From a checkpoint of a small transformer trained on Wikipedia.
Size: 10 layers, MLP 2048 tanh GELU, vocabulary 16384, 40.4M parameters.
MLP neurons of a small language model. Each row is named by its layer, matrix (up: input weights) and neuron, and shows model dimensions 320-383. Each number is 128 + 24 x the weight over its row's rms, rounded and kept within 0 to 255.
Before each neuron's rows, "fires on" lists the tokens most often at its 100 highest values on Wikipedia text that the model never trained on.

fires on: " |", " and", " that"
L5.up370 [ 98 144 117 122 150 160 136  61 136 116 105 161  87 130 155 165 150 158 105 100 153 129 134 142  97 132 101 100 140 148 149  80 143  86 183 130 110 104 118 132 115 160 120 150 106 162 119 149  77 145 153 127 152 103 158 129 100  98 113 170 147 110  61  77]

fires on: " the", " of", "ly"
L5.up721 [177  95  95 120 116 147 118 139 121 182 185 126 156 123 122 139 138 116 114 116 110 128 143 160  86 110 152 133 139 125 146 154 140 141  85 120 109 136 158 129 135 154  73 114 125 148 104 131 118 116 146 124 152  95 116  87 125  98 150 143 184  77 137 162]

fires on: " a", " |", "gl", "t"
L5.up1928 [107  78 152 123 118 187 101 115 163 120  86 133 150 149  91 144 133 158 109 143 154 132 137  93 138 126 142 117 146 135 112  80 177 107  90 131 119 129 153 145 136 174 112 147 119 121 131 123 107 111 142 106 119 133 132 111 123  74 130 102 145  84 164 136]

fires on: " 0", "up", "er", "if", ";"
L2.up1142 [128  73 113 151 166 135 123 124 119  86 163 108  94  88 139 168  87 142 140 107 136 108 103 111 105 134 126  85 143 153 144 153 145 109 149  92 148  84 120 143 151 135 137 136 127 103 132 116 123  97 104 187 106 117 125 122 162 169 142 155 132 145 190 137]

fires on: " while", " that", " when", " |", " where", "Th"
L2.up951 [141 122 146 160 120 108  98 118 128 142 152 183  98 151 119 132 135 132 110 119 108 123 138 184  93 129  86 120 111 121 143 111 151  86 110 142 134 168 176 125 144 143  92  95 136 108 136 136 117 106 161 122 145 162 142  89 121 142 168 139 122 115 184 147]

fires on: " had", " with", "—", " including", " -", " wrote"
L5.up525 [109  97  89 134 128 141 148 127  88 131 107 146  98  96 104 150 169 121 147 161 137 112 114 142 138 129 137 127 129 150 172 168 131 131  99 143 124  80 147 127 141 105 108 128 176 118 156  72 142 138 142 136 122 100 154 104 141 101 135  81 134 137 132 162]

fires on: " the", " to", " called", " that", " but"
L5.up1758 [128  98 129 131 141  69 116 130 152 106 112 139 147 137 136 141 156 124 161 143 149  97  90 139 140 141 119  95 133 134 120 160 144 102 149 117 166 108  92 113 158 158 129 113 123 123 119 147 119 115 123 102  98 157 143 126  78 152 150 117 158  93 133 136]

fires on: " out", "of", "d", " to", "-D", " than"
L2.up1737 [115 127  87 154 124 124 117 126 129 135 130 132 146 115 113 109 128 209 194 126 146 148 169 132 155 144 111 121 107 125 122 108 138 113 114 114 191 163 187 102 134 112 130 159 139 152 113 176 114 135  97 120 156 103 118 123 117 115 161 117 138 151 154 146]

fires on: "f", "F", "ink", "end", "E", " FF"
L2.up1215 [128  98 100 132 111  77 142 148 142  94 155 146 153 113 159  84 152 126 127 130 124 140 119 132 128 106 147 124 109 126 149 125 130 128 131 104 123 143 124 140 105 102 161 138 124 159 127 102 120 136 100 145 147 124 101 135 156 196  92 134 113 114 129 147]

fires on: " as", " of", "|", " director", " in", "-"
L2.up264 [124 138 146 152 113 116 167 122 123  89 123 163  92  91 130 149 139 153 120 143 135 154 117 136 125 132 160 116 132 184  84 155 132 132 134 107 117 146 105 142  97 123 144 135 121 112 109 148  89 121 134 176 159  88 139 116 144 138 155 158 127 110 160 124]

fires on: " in", " |", " the", " into"
L2.up1990 [130 122 130 155  78 118 142 112  97 130 112 154 118 141 144  96  90 123 134  92 152 124 143 109 164 109 144 121 120 112 117 100 161  94 111 140 108 123 118 167 104 156 126 127 155 117 140  92 130  99 173 125 126 104 124 133 125 119 146 104 104 147 159 165]

fires on: "ig", "ith", "19", "Sh", " th"
L2.up215 [145 110 141 147 164  99 152 105 112 132 178 143  94 102  78 127 113 138  87 153 112 110 132 119 123 139 133  85 157 136 145 138 142  99 167 124 113 121 122 109 122 136 123  86 119 138 106 123 112  91  90 124 167 172  98  81 135  88 152 147 125 170 163 158]

fires on: " the", " of", "F", " an", "lay", " L"
L5.up563 [111 113 137 147 120 124  74 126 154 126 196 137 169 146 148 130  99 114 129 112 119 139  96 154 151 110 129 113 161 157  74 108 149 112 155 132 128 143 132 127 128 130 147 122 134 149 152 131 132 103  64 101 115  86 138  76 128 127 128 133 127 132 135 154]

fires on: "\n", " member", " politician", " chief", " fellow", " head"
L2.up1699 [ 97 113 136 104  69 132 134 152 140 157 142 176 126 145 136 109 142 140 167 134 137 131 155 170  66 139 150 130 133 132 162 134 123 134 138 132 122 189 124 144 127  96 130 159 116 100 183 128  82 134 131 150 121 123  96 173 108 145 146 130 118 103 158 121]

fires on: " |", ":", "tain", "ed"
L2.up497 [ 92 119 187 117 122 132 154 142 113  97 110 171 102 108 117 112 157 133 130  85 140 102  79 140  86 158 137 126 120 142 111 128 108 129 210 109 111 134 146 151 132 117 134 131 102  99 109 114 160 123 138 112 147 103 154 123 132 134 109 143 122  71 106 111]

fires on: " |", "\"", " born"
L2.up1643 [155 157 142 147 121 158 117 145  64 131 109 124 162 155 162 132  99 115 140  70 138 111 114 147 159 153 115  78 110 173 136 129 123 103 169 128 120 105 132 167 150 166 139 141 140 105 137  93  70 122  91 142 160 151 117 136 143 136 139 124 106 142 132 168]

fires on: "-", "ped", " Released:", "...", "ock"
L2.up915 [162 111 127 125 150 111 177 113 125 120 148 100  91 105 142 137 133 161 116 116 131  95 124 141  96 130 156  77 114 151 171 151 136 129 174  64 122 113 138  69 110 132 169  96 136 172 135  83 116 122 138 159 136 130 121 110 124 128 160 114 147 126 150 137]

fires on: " million", " of", " billion", " information", ",000"
L2.up1151 [132 140 138 124 145 123 120 111 124 107 151 110 154 122  91 145 106 142 138 111 115 128 148  76 170 161  77 139 146 105 101 163 133 109 116 161 104 177 109  76  95 138 114 147 117 125 116 170 141 119 161 164 155 170 130 113 128 161 122 137 162 104 112 113]

fires on: " while", " that", "\n", " by"
L2.up540 [138 107 120 149 111 152 159  82 132  86 117 155 103 130  96 105 137 114 135 116 171 102 172 109 116 143  89 147 153 112  71 127 122 123 104 125 150  99 157 145 168 138 137 115 125  84 118 120 185 155 150  82 103 131 109 115 165 172 114  96 124  83 164 110]

fires on: " |", "-", " 0;", " over", " the"
L5.up685 [147 101  76 152 139 122 158 136 133  89 109 112 177 130 127 116 140 179 115 127 119 104 113 137 140 124 133  98 116 134 118 113 157 100 113 150  93 112 151 174 139  95 127 160 172 126 134  91 155 101 149 165 121  66  73 124  70 140 151 115 124  90  92 124]

fires on: " to", "a", "im", " or", " a"
L2.up637 [130 158  93 141 150 126 152 120  89 105 139  84 126 154 150 129 106 152  99 120 152 130 110 128 109 113 168 122 144 132 115  82 163 163 105 135 188 137 110 125 159 153 110 114 144 136 105 117 135 127 143 121 127  99 111 175 136 144  81 119 119 164 131 162]

fires on: " |", "\n", "|"
L2.up1098 [123 169 106 150 139  98 100  97 126 102 168 120 138  94 117  95 188 151 119 102 143 123 125 122 178 152 115 141 135 152 118 141 149  68 159 105 119 180  96 118 116 129 101 113 144 120 125 135 136 110 116 127 140 133 126  71 101 132 123 125 103 127 150 122]

fires on: " in", " For", " On", " as", " at"
L5.up1341 [139  76 140 179 137 132 147 127 116 136 105 149 108 132 154 135 148 141 139 106 129 158 108  95 103 174 150 150  96 106 107 162 142 126  88 148 122  97 120 127 129  88 121 107 135 141 132 137 119 113 127 107 134 131 124 101 217  94 144 147 139  84 119 142]

fires on: ",", ";", "6)", ")", ".", "8)"
L2.up1784 [118 109 109 127 165 116 146 168 115 124 111 110 109 113  97 122 117 115 137 133 141  94 186 111 113 105 139 123 157 142 100 154 131 131 157 152 166 113 137  95 153 127 153 126 135  75 151 107  95 153 106 140 135 106 124 155 118 163 122 137 124 122 122 141]

fires on: " two", " one", " to", " Two"
L2.up338 [152 112  95 142 156 103 114 107 111 118 120 114  99 131 127  97 125 130 123 181 186 103 101 110 154 137 121 105  62 134 132 130 142 109 129 157 155 120 112 108 196 109 128  83  98 100 108 113 123 135 143 150 145 141 118 119  80 125 179 142 123 138 121 133]

fires on: " the", " |", "\n"
L5.up384 [135 115 117 127 159 159 169 104 146 122 122 144  96 129 154 126 114  89 119  67 148 128 188  81 123 136 123  99 128 150 158 122 110 133 125 129 164 120 148 117 150  87  98 113 143 106 147 180 118 157 129 127 114 113 133 129  99 131 122 149 126  61  81 150]

fires on: " and", " but", " as"
L2.up1385 [115  96 114 152 166 121 113 118  75 175 162 139 137 139 124 151 136 130 174  99 171 127 131  81 112 124 109 133 102 132 136 128 127 121  98 161 111 114 173 112 159 191  60 102 109 116 113 127 163 148 127 120  93 136 147 143 196 101 104 146 102 144 100 154]

fires on: " of", " L"
L5.up314 [139 162 123 105 116 146 146 107 143 121 181  61 102 122 116 135 130 124 141 167 148  96 185 125 143 103 119  93 198 123 138 172 149 119 113 131 135 120 143 116 171 106 131 145 109 125 134 155 157 129 121 115 168 146 116  74 119 119 109 157 137 165 126 173]

fires on: " as", " was", " than", " by", " for", "ing"
L5.up1444 [104  67 153 116 161 129  92 102 156 159 165 132 150 141 125 134 122 131 160 143 117 137 123 164 140 154 157 146 133 166 142 137 153  99 132 179 115 127 106 103 141 124 170 118 132 144 100 176 134  90 160 132  97 169 124 126 114 140 100 117 104 101  84 113]

fires on: " his", " all", "\n"
L2.up1538 [168 110  59 142 138 136 136  75 111 154 103 169 191 152 115  72 124 158 170 141  90 166 163 148  96 172 114 126 140 182 114 105 125 139 139  96 123 148 124 121 158  93 134 102 122 133 127 110 148 180 140 139 120 109  95 149 160 150 108 176  90 142 155 163]

fires on: ":", " 3:", " |", " 4:", "s:", " win"
L2.up952 [106 182 107 155 124 133 145 132 121 113 114 110 109 124 147 101 152 148 130 169 153  76 137 121 124 124 148 130 118 119 146 144 110 116 164 137 159 164 133 113 154  93 125 122  99 103 130 109 103 146  81 130 148 104 143 121 122 143  91 110 140 120 100 117]

fires on: " to", ":", " and", "s:"
L2.up1435 [122 126 128 134 148 153 118 148 125 144 158 142 118 119 165 137 190 130 131 163 172 103 118 129 107 146 164  85 128 134 118 121 124  97 163 139 116 145 139  99 115 108 141  98 153 120 169 138 144 165 131 142 130 155 149 121  98 156 119 154 100 117 177 131]

fires on: " in", " his", "'s", "),", " its"
L2.up1780 [ 83 190 132 120 135 148 140 128 169 120  79 107 105 112  99 141 164 105 101 132 147 145 147 110 143  78 126 146 129 142 118 144 180 122  95 153  88 147 107  98 125  93  86 112 151 118 123 173 132 122 155 144 138 132  69 158  83 130 201  99 135 119 142 148]

fires on: " m", " o", " as", ":"
L2.up1347 [142 146 136 173 104  98 119 107 124 112 156 126 113 109 113 116 140 141 135  73 122 133 147 139 118  94 116 142 101 120 122 103 130 111 135 107 117 137 157 170  96 157  90 122 163 145 175 128 126 100 116 115  87 115 140 136 148 148 128 106 116 125 125 141]

fires on: " As", " while", " |", "l", " Although", "As"
L2.up111 [ 98 121 156 118 171 134 142  86 153 140 147 102 148 118 122 180  70 136 100 126 109  73  95 129 138 107 158 154 109 129 110 116 130 105 145 127 115 180 184  89 135 112 129 128 154 125 168 116 131 122 168 104 133 115 149  92 123 127 140 194 132 143 141 105]

fires on: " 0", " |", "–19", " was", " –"
L2.up1114 [162 140  83 124 103 131 129 153  88 106 108  77 135  90 109 138 128 144 156 118 142 120 142 111 136 136 157 125 122 136 128 137 149  95 133 142 129 133 139 162 122 124 134 138 153 113  79 122 136 121 102 146 139 156 118 138 109 114 118 127 110 138 116 130]

fires on: " |", " a", " —", "\n", " ", " an"
L5.up1100 [105  96 184 171 111 142 120 140 152 126 123 155  96 103 144 140 121  94 155 121 141 153 136 129 145 131 125 119 100  97 125 101 123 115 128 117 149 118 133 103 167 149 107 150 112 140 135 147 142 109  94 111 115 170 100 132 152 116 117 122 102 146  85 101]

fires on: "ing", " of", " when", " out"
L2.up1402 [159 103 166 133 129 157 148 136 110 120 138 123  94 171 122 140 122 150 128 164 185 148  87 139 104 123 146 147  98 156 120  72 104 142 130 111 133 126 140 141 171 144 101 154  89  81  84  95  81 128 172 141 144 133  66 113 109 112  93 128 131  85 161  89]

fires on: " of", " more", ","
L5.up1618 [123 130 147 129 124 146  80 148 121 117 149 111 153 142 141 141 128 106 115 100 195 119 120 101 141 145 103 156 125 146 110 127 190 114  93 105 117 106 123  96 134 146 128 100 157 129 130  69 127 113 126  94 129 113 159 138  65 124 122  93 129 116  80 118]

fires on: "\n", " that", " which", "unn", "ve", " Fre"
L2.up621 [119 112 180 144 105 113 117 102  82 137 136 149 144 128 126 129 151 122 132 133 132 164 172 127 134 137 114  64 130 127 131 120 116 115 147 132 150 106  92 128 142  94 141 112 166 168 123 140  91 160 138 128  97 155 119 117 105 151 147 133 118 137 137 165]

fires on: " C", " the", " U", "d", " with", " ex"
L2.up1141 [ 99 124  97 105 113 122 100 137 143 130  90 136 131 141 153 137 131 149 132 159 134 120 115 124 168 107 102 151 136 170 116 158 176 113 108 120 154 119  88 143 131 130 131 154 117  82 118 119 184 129 156 131 142  89 151 129 113  98 120 118  99 137 135 166]

fires on: "\n", " as", " und"
L2.up1506 [173  84  84 110 129 153 106 138 162 143  94 125 113 155 110 125 114 145 156 100 117 108 110 149 105 137 135 106 179 152 127 128 157 124 138 151 105 162 112 135 109 142 118 137 136 120 116 131 122 114 109 161 165 111 104 149 121 120 111 190  92 132 126 165]

fires on: " |", " pre", ".5"
L2.up1625 [ 95 122 166 123 107  91 176 151  75 100 153 154 124  85 138  99 156 120 105 138 143 102 120  95  85  91  84 137 139 141  80 161 179 124 165 141 131 130 102  77 104 118 108 114 110 144 101 139 142 167 131 114 114 102 146 103  85 151  69 102 106  98 135 121]

fires on: " v", " V", " most", " high"
L5.up1998 [130 119 122 139 126 157 146 114 122 157 132  88 128 136  82 143 137 148 133 115 120 111 129 135 175 105  95 163 137 113 116 132 169 157  91 154 130 129 130 129 115 106  80 140 140  93 131 112 147  93 105 197 126 129 106  81 173 113 181  91 117 138 104 124]

fires on: " of", " and", " are", " in", ",", " The"
L5.up371 [ 82 109 161 103 134 135 152  81 170 131 130 107 127  93 144 149 128 158 180 156 124 128 115 132 148 142 138 151 110 145 127  99 143 106 106 128 173 103 153 116 174 143 112  79 118 130 142 144 132 116 144 165 109 147 100 105 160 117 100 131 115 108 103 110]

fires on: "-", " of"
L2.up1373 [107 102 128 105 110  84 168 136 105 102 143  79 175 113 118 123 109 139 121 139 153 127 116 139 158 115 145 130 141 148 133 126 124 181 111 118 145 106  95 133 166 106 154  92 145 131 107 112 106  72 120 145  96  96 106 129 140  90 155  99 148 159 117 125]

fires on: " a", " with", " his", " Total", " the", " Pts"
L5.up111 [111 138  94 133 106 125 145 120  91 105 165 124 130 144 184 138 123 203 175  79 170 140 107 110 157 146 148 139  90 142 138 138 170 122 124  98  95 133 144 145 141 168 121  94 139 128 139 134 128 138 125 123 123 146 101 106 116 106 117 155 153 129 174 122]

fires on: " as", " by", " that", " body", " of"
L2.up121 [ 86 156 150 138 133 126 115 125 118 170  78 136 142 143 125 121 155 119 120 150 147 140 160  84 118 145 170 158 124 146 146 127 146 121 127 155  76 162  97 128 116 106 112 135 138 141 130 107 119 158 115 161 129 124 137 115  95 111  79 110 130 113 142 140]

fires on: " of", " went", "a", " –", " Television"
L2.up436 [135 128 131 112 110 149 145 103 152 136 117 159  96  85 142 115 134 141 133 180 187 128 113 103 100 125 130 133 134 119  95 103 124 129 133 123 132 113 170  90 164 110  85 102  98 125 116 159  99 137 162 135 140 119 122 124 100 156 143 137 144 101 109 141]

fires on: " the", " and", "s:", " &", " V", " to"
L5.up1253 [142 125 116 129 149  90 141  95 167 109 143 128 154 108 102 117 144 141 116 104 155 118 105  91 163 119 126 130 154 103  91 168 149 111 138  87 129 167 138 115 154 127 113  60 157 101 124 107 136  96 138 127 121  87 113 134 105 130 149 131 128 148 105 177]

fires on: "-f", " of", " most", "f", " four", " \"f"
L2.up399 [118 126 128  95 157 142  93 131  91 154 132 110 159 113 130 118 127 173 122 105 135 122 150 163 153 118 134 131  83 132 123 132 172 109 117 169 115 131 180 155  76 104 118  97 128 100 107 146 128 124 130 127 168 121 118 106 122 124 124 153 150 106  97 103]

fires on: "\n", " before", " After", " but"
L5.up271 [110 150 138 132 122 127 109 118 137 124 129  92 152 140 109 174 116 129 156  90 145 117 120 118 124 132 128 129 136 131 162 116 171 114 159 157 147  72  96 107 153 123 117 103 165 111 146 110 135 128 101 137  82 116 123 123 135 152  84 128 106 146 118 148]

fires on: " It", " N", "-", " tour", " it", ")"
L2.up1901 [108 132 105 136 127  90 140 129 144 111 129 140 152 131 131 130  92 148 136 125 149 159 120 153 132 150  94 129 166 180 144 124 128 102 141  92 157 118  93  85 132 133 120 140 194 119  84 156  88  97 104 189 101 123 103 144 147 150 111 131 113 182  93 133]

fires on: " |", "T", "t", " diss", " pri"
L2.up74 [141 149 142 132 139 137 115 113 188 127 124 132 162 152 125 105 100 103 109 124 134 116 117 122 132 141 107 114 119 132 106 116 155  78 102 131 146 136 149 149  99 113  81 149 160  89 144 160 101 143 148 183 156 118 155 132 124 138 115  74 155 111 103 143]

fires on: " As", " as", " class", "as", " Ros", " Not"
L5.up1017 [ 96 139 146 105 129  93 130 128 142  62 149 134 131 149 174 167 138 182 140 143 159 114 153  99 104 147 141 145 141 131 155 144 100 105 110  97 104 134 135 112  94 166 144 146 133 115 117 152 113 134  85 133  92 153 132  79  82 109  92 174 132 127 157 129]

fires on: "\n", " of", " for", "\"", " according"
L5.up751 [137 137 141  98 107 192 128 156 148 130  75 133 161 158 153 200 153 138 168 126 140 188 115 125 109 105  84 128 140 140 142 151 157 125 156 133 127 128 134  72 142 143 119 153  86 173 146 146 104 123 119 157 134 132 128 118 138 160 163 108 117 105  88 147]

fires on: " and", ";", " or"
L2.up395 [122 127 112 132 154 127 129 103 131 133 142 133 137 151 140  80 123 126 138 124 168 110 139 105 122 161 139 129 155 137 154 116 153 135 119 193 117 152 108 175  71 116 118  96 114 112 150 125 154 132 161 123 105 134 116 154 133 119 145 180 115 110 157 130]

fires on: " the", " was", "tt", "s:", "gl"
L2.up1214 [111 102 140 134 119 120 114 107 128 121 140 135 110 158 111 164 187 174  94 138 149 132 101 142 121  73 155 139 128  92 117 111 165 114  84 165 107 122 168 130 129 138 107 104 144 131 120 165 123 131 102 130 121  99 138 106 109 132 123 139 128 147  98 149]

fires on: "'s", "'", "s.", " is", " of", "a."
L2.up962 [125 125 129 150 135 127 138 123 135 104 103 107 121 121 133 110 125 106  82 116 179 133 155 108  72 127 120 157 114 129 141  92 117 145 154 100 119 128 121 104  88 170 136  99 179  95 126 130 105  89 140 152 121 101  99 122 100 181  86 137 125 120 127 168]

fires on: " after", " for", " when", "1", " where"
L2.up1910 [159 143 121 114 152 108 157 112 151  94 127 112  77 108 142 143 130 153 140  87 141 116 137 112 162 134  91 125 131 115 160 126 145  89 102 126 144 148 152 130 118 114 105 141  99  82 138 142  87 145 131 138 161 100 118 122 143 147 112 148 151 114 176 118]

fires on: "1", "ä", "3", " 3", "orth", "f"
L2.up255 [146 111 139  99 140 144 112 139 139 148 103 101 166 110 119 113 162 135 104  85 127 123 122 105 131 174 170 114 149 130 140 136 165 127 171 134 142 144 116 131 134 136 134 133  86 131 131 107 133 126 122 148  91 168 133 137 126 155 121 105 141 173 180 110]

fires on: ":", "—", " was", " a", " particularly", " including"
L2.up899 [102 131  89 149 164 134 112 127 144 100  98 171 144 112 125 109 192 130 113 135 147 134 153 119 127 138 114 153  91 128 147 185 186 119 101 122 132 135 151 159 139  80 111  71 129 117 140 130 125 137 129 150 141 166 147 115 160 116 135  99 119 144 118 121]

fires on: "i", "ci", "ili", " Li"
L2.up465 [172 149 127 159 150 111 149 132 135 119 124 137 167 124  66 112 124 145 100  97 144 100 148 112 157 123 130 126 107 112  79 143 133 122  92  97 159 145 147 110 123 137 109 129 157 133  98 119 136 108 131 104 123 163 111 105 118 141 141 158 144 109 130 119]

fires on: " other", " of", "ic", "i", "est", "ish"
L2.up538 [125 176 138 136  98 106 159  93  89 117  89 140 138 131 146 137  77 124 145 160 175 152 120 135  96 115 139 124 124 138 147 121 114 128 104 132 128 101 116 133 129 101 126 101 151 146 142 122  95 131 107 124 160  94  96 122 167 155 132 148 141 121 145 141]

fires on: " |", " of", "}", "\n", "S"
L2.up231 [134 160 134 152 114  86 159 116 128 127 142 119 112 136 114 126 170 149  95  86 150 132 138 150 128  90 139 121 108 109 118 112 153  99 113 147 135 105 130 160 163 156 133 124 132 119 128 152 174  69 118 133 123 103 121 110  71 126 128 103 123 117  71 114]

fires on: "—", " –", " to", " -", " can", "on"
L2.up859 [ 85 111 105 144 184 151 140 139  92 132 104 171 108 140 167 109 179 127 128 125 109 106 112 106 108 138 122 112 102 149 163 145 114 125 174 161 151 155 108 121 104 100  99 115 164 142 143  94  57 175 120 158 174 162 131 134 109 116 154 135 108 125 139 149]

fires on: " of", "gl", "-b", "b", "ott", "add"
L2.up911 [105 106 113 142 110  92  87 107 110 139 119 158  98  81 136 147 136 154  91  93 126  82 108 107 156 105  93 104 108 152 161 115 156 103 157 156 140 115 144 139 112  80 140 153 124 134 169 149  39 127 152 167 119 141 123 144 116 105 107 167 116 150 141 147]

fires on: " (19", "\n", "===", "==", "'"
L2.up864 [113 109  97 174 125 145 100 119 143 141  89 165 135 130  65 108 126 123 113 111 110 109 134 137 130 169 119 138 143 139 131 134 142 123 140  89 124 162 110 160 172 136 132 158 108 135 159 133 110 152 138 150 139 129 118 165 137 196 124 148 117 112 123 136]

fires on: " |", " e", " E", "e"
L2.up1954 [ 92 143 131 154 112 162 126 111 130 121 137 116 145 142 116 117 128 125 144  68 124  99 117 177 149  93 108  91 136 141  98 101 167 134 157 176 118 119 130 164 102 113 148 111 189 108 131 134 145 114 130 134 109 104 124 113  93 135 134 166  90 129 160 112]

fires on: " |", " short", " first", "ne", " Second", " First"
L5.up1143 [132 130 146 105 132 144 134 111 125 138  98  97 146  98  95 136 129  90 114 136 152 122 143 133 156  78 134 168 112 107 141 135 161 103 146 133 125 109  92 114 113  75  96 134 115 169  92 116 106 128 167  90 140 105 135 146 154 150 128 148 152 134  73 161]

fires on: " l", " can", " L", " of"
L2.up206 [ 96 128 135 130 153 137 127  80 114  67 162 105 112 110 132 124 199 162 138 121 144 100 132 131 105  96 133 146 178 124 107 116 173 124  99 152 112 181 152 123 146 150 137 125 142  96 113 114 148 117 108 127 149 170 108 116 138 118 178 146 129 100 129 112]

fires on: " or", " and", "),", "/"
L2.up1004 [ 94 129 110 130 155 103 126 118 124 107 164 150 143 115 177 116 127 165 127  96 143 120  95 136 115 122 127 155 136 155 106 133 142 125 138 158 134 141 116 120 129 137  96 119 122 124 104  85 123 101 125 146 151 171 114 124 140 109 100 171 132 108 129 143]

fires on: " New", "os", " tri", "°", "en", " |"
L2.up477 [140 132 142 105  94 119 151 160  96 117 125 149 110 119 178 133 119 134 156 120 130 137 137 153 102 112 130 118  99 119 160 130 138 155 146 174  88 134 151 159 148 109 137 124 124 132  96 134 124  91  64 104 115 142 133  94 137 117 128 112 130 142 111 154]

fires on: ".", "s.", ").", "s,", "\".", " |"
L5.up581 [126 150 131 153 145 114 171 111 157 106 131 110 145 133  73 115 150 164 124 123 129 128 116 115 128 130 147 158 111 142 148 130 108 104 149 156 113 108 130 137 149 156 143 126 135 106 176 143 143 150 162 124  78 120 133 103 132 175  75 169  91 103  95 100]

fires on: " which", " with", " ;", "("
L2.up318 [150 140 140 106 146 172 140 187  92 134 181 138 146 127  92 165 170 141 130 124 145 115 143  96 120 172 138 102 109 126 106 152 116 126 151 134 143 107  94 131  83 117 156 155 106 138 138 151 112 131 118 184 140 149 132 115 108 122 109 188 109 114 135 140]

fires on: " |", " if", "\n", "est", " If"
L2.up1109 [ 91 129 121 137 121  87 117 114 117 115 141 137  85 112 190 105 104 106 102 125 114 125 147 107 155 123 145 118  95 112 148 104 117  85 126 118 158 134  79 167 114 106 132 148 104 103 122 133 155 142 131 145 144 136 115 123 127 128 120 149 113 140 121 133]

fires on: "r", " on", " once", "s", "z", " one"
L2.up945 [111 158 109 123 119  88 144  94 156 138 151 153  78 109 119 173 123 174 114 104 139 127  96 148 146 129 119 171 100 122 137 124 136 122 172 138  96 152 130 113 103 111 135 124 139 139 131 137 109  96 122 125 143 126 136 124 136 107 152 146 172 143  77 118]

fires on: "\n", "ist", " that", "ive"
L5.up1185 [144 144 106 120 112 179 156 123 156 125 135 127 122 114 152 106 108 147 122 100 100 137 152 116  90 150 109  91 117 110 166 130 102  90 123 106  70 149 123 117 119 140 104 123 134 113 127 120  87 138 178 131 137 133 114 142 144 151 133  85 128 137 119  99]

fires on: " but", "P", " But", " or"
L2.up12 [126 105 107 107 140 113  98 108 105 104  93 106 146 161 125 108 125 108 128 109 120 117 139 155  91 124 117 167 104  97 139 134 120 101 129 126 166  91  97 118 136 131  95 126 155 123 121 159 144 152 125 123 127 170 156 113 149 118 134  99 134 135 135 113]

fires on: " d", " .3", " |"
L2.up1369 [113 108 134 124 127 164  91 103 135  89 108 114 144  87 119  80 127 172 103  95 122 101 115 151  88  99 155  78 142 113 135 109 146 126 118 124 160 119 144 146 158 114 106 109 156 133 118 126 121 103 162 142 146 188 104  83 156 137 185 111 128 113 148 180]